python train.py --n_kv_head=3 --d_mlp=1920 --activation="tanh_gelu" --attn_scale=0.125 --init="normal" --init_std_o=0.00302 --decay_fraction=0.911 --dataset="wikipedia_en"
MLP neurons of a small language model. Each row is named by its layer, matrix (down: output weights) and neuron, and shows model dimensions 192-319. Each number is 500 + 40 x the weight over its row's rms, rounded and kept within 0 to 999. Numbers have three digits each.
Before each neuron's rows, "raises" lists the tokens whose logits its output raises most directly, leaving later layers aside.

raises: "ble", "mit", "ld", "sel", "mon"
L11.down694:437477435569453545527523494615546435484528529524467463478457465525585556442559505531541483501524516495549553507601541508559442497543490464449467453433555511486504567472432480543491511490553472498475489489486492454502473423498471471485523465503542488524468500497493503493565476475469503527552456540480500543416492503532501477564493455481577614501404404462527478540489463477459497448494

raises: "000", "300", "00", "52", "13"
L11.down658:495551470455479513471541460523463460499606516519461482460545506532405542463531545491475541506545430530544480516428483557520443526501530547679537520452467511532489515466470480464463510537589478543513505485546508584558440519464540515545477496521509469405559487500486530437532504508485470508514504525469491451462512528505553453484464502513512517541466508432499496446464479420526424411456

raises: "ator", "ified", "ations", "ici", "atory"
L6.down1382:533542506484489535541535539512452511484413510570443487511463552498402417498498509466521465444474562507449447456472512528527528485552495569454534496497486525374480470464530500463489589483477448464544466466522478499485470551497414444564532518500506507472463505531443432512477478495489518465510541496540556472500580480545501547494549525582464525494566466507489479472509494492478488439546

raises: " about", " what", " regarding", " how", " About"
L11.down1543:573468551410490409599490543493560520514485535501434539426471492484437519503493440562460514492518459454531528508496501546501518489480442422606492536474500452480563461445514457556521513467454560512462530483513502548507497447482543449486521442431468484495534434485478576527491501549543550594488494407467486489482508484557555507486594576459523421586497452472473539518459470514535489524503

raises: ")\"", "\")", ")", "):", "),"
L11.down1632:544609528524509499569478483476496461491460501485591555500585491525458499491494410397482458516545461506471501476510539511535483460521472426528451498498563587477488454477476501490510470544539549483458485450561567450423485481495526535540556510558502472499493480491409483575532479537495498456443554514541504412511469516462472509520496544441485499426529496539477561474536469552515496522578

raises: "ian", "off", "yan", "son", "ians"
L11.down2:532554496528563483518458486502538529463559538489536475504526477492516490504532447514517467506534504458493488556498478546450537482517557608539518517457437517509487470561528529515538531439397514441519506585473393522465448529499555506493489460453530488542473565521533545509425494421527477498487529513469524447468497512482489505457516520541455531433427464497552493495489471541467543510493

raises: "aged", "age", "off", "ze", "za"
L11.down1108:521439473496436395452553526444466511521550537486553483536546444488577489507483461558481465576463541487497439544512518488555528515450521462517510582485482529428521519482504441476503571480498460532498415478449444547585483468516425495489486482437488505528474528469521475486496507520540538529517575490486532478447526501387521456494486535495480552467521576483501489516522505494456509525531

raises: " source", " headquarters", " way", " parent", " primary"
L11.down175:509441462425561467528534535425506467457470471512505513546527501497482527552469510447495533441560469510514538529515448492539541454525467468504473512474496499501530497544524465487483453479453514506472581530486537548495556476490520482444446552468506573593552554501519501489587453574471443499485507520496527524442431543462543406522476516463549503457480500398479548518497556550526507459500

raises: "ly", "DS", "light", "act", "out"
L11.down1274:517548559458487483495513490434560477490466492515538519466516516440500500494571528474569506552474463430433502532500506477498546478532478512432489496513454532509517462519426519415617467538572531531464480539607433486543515502512530520481476498471525604454417433506499478494448525532473503509412537494476522515444536477559551495541423438480469493517567471546480542482473508454477473426471

raises: " and", " &", " but", " etc", "ized"
L11.down1791:501464515530562444556522436524538487496546491583573491573579491443472481469461464517529502487507479455502471525488476508548506460521513459511539496575459414469493490557427486546443556504521563497534541461513480621501391493468483478465473514486471488488534437507541494508530509487506489539446454472499488548503555549517477524456429534586601489508481506518511525524502467484493537453457

raises: " Tolkien", "evsky", "ted", "tle", "ns"
L11.down66:493559478528545480501499506482426542499509477463477535563470506546465528507465548520540481473631531490548513540463489560537501515520512448454507486453437491580460424485508494486574516538511542492567481520480561480526511460466538456456440443520514481443466461455452492524599550517433582514585437465505565519519506454463453501503528477473477505490500482570509480518467509497483465577574

raises: " acquisition", " completion", " construction", " publication", " signing"
L11.down1211:554473473443484503483501523498521532482457480555505448569529426505513466507478507498489516543519559543503518542447509523454509566561444532535508500437470521496467481457563460577478531420521515499548565507456605411473489461540494502531492513488422487543481498568598508485554521470540509521499439494441513449527523533519524463544528491438467435510499516508499505550554592445528505551511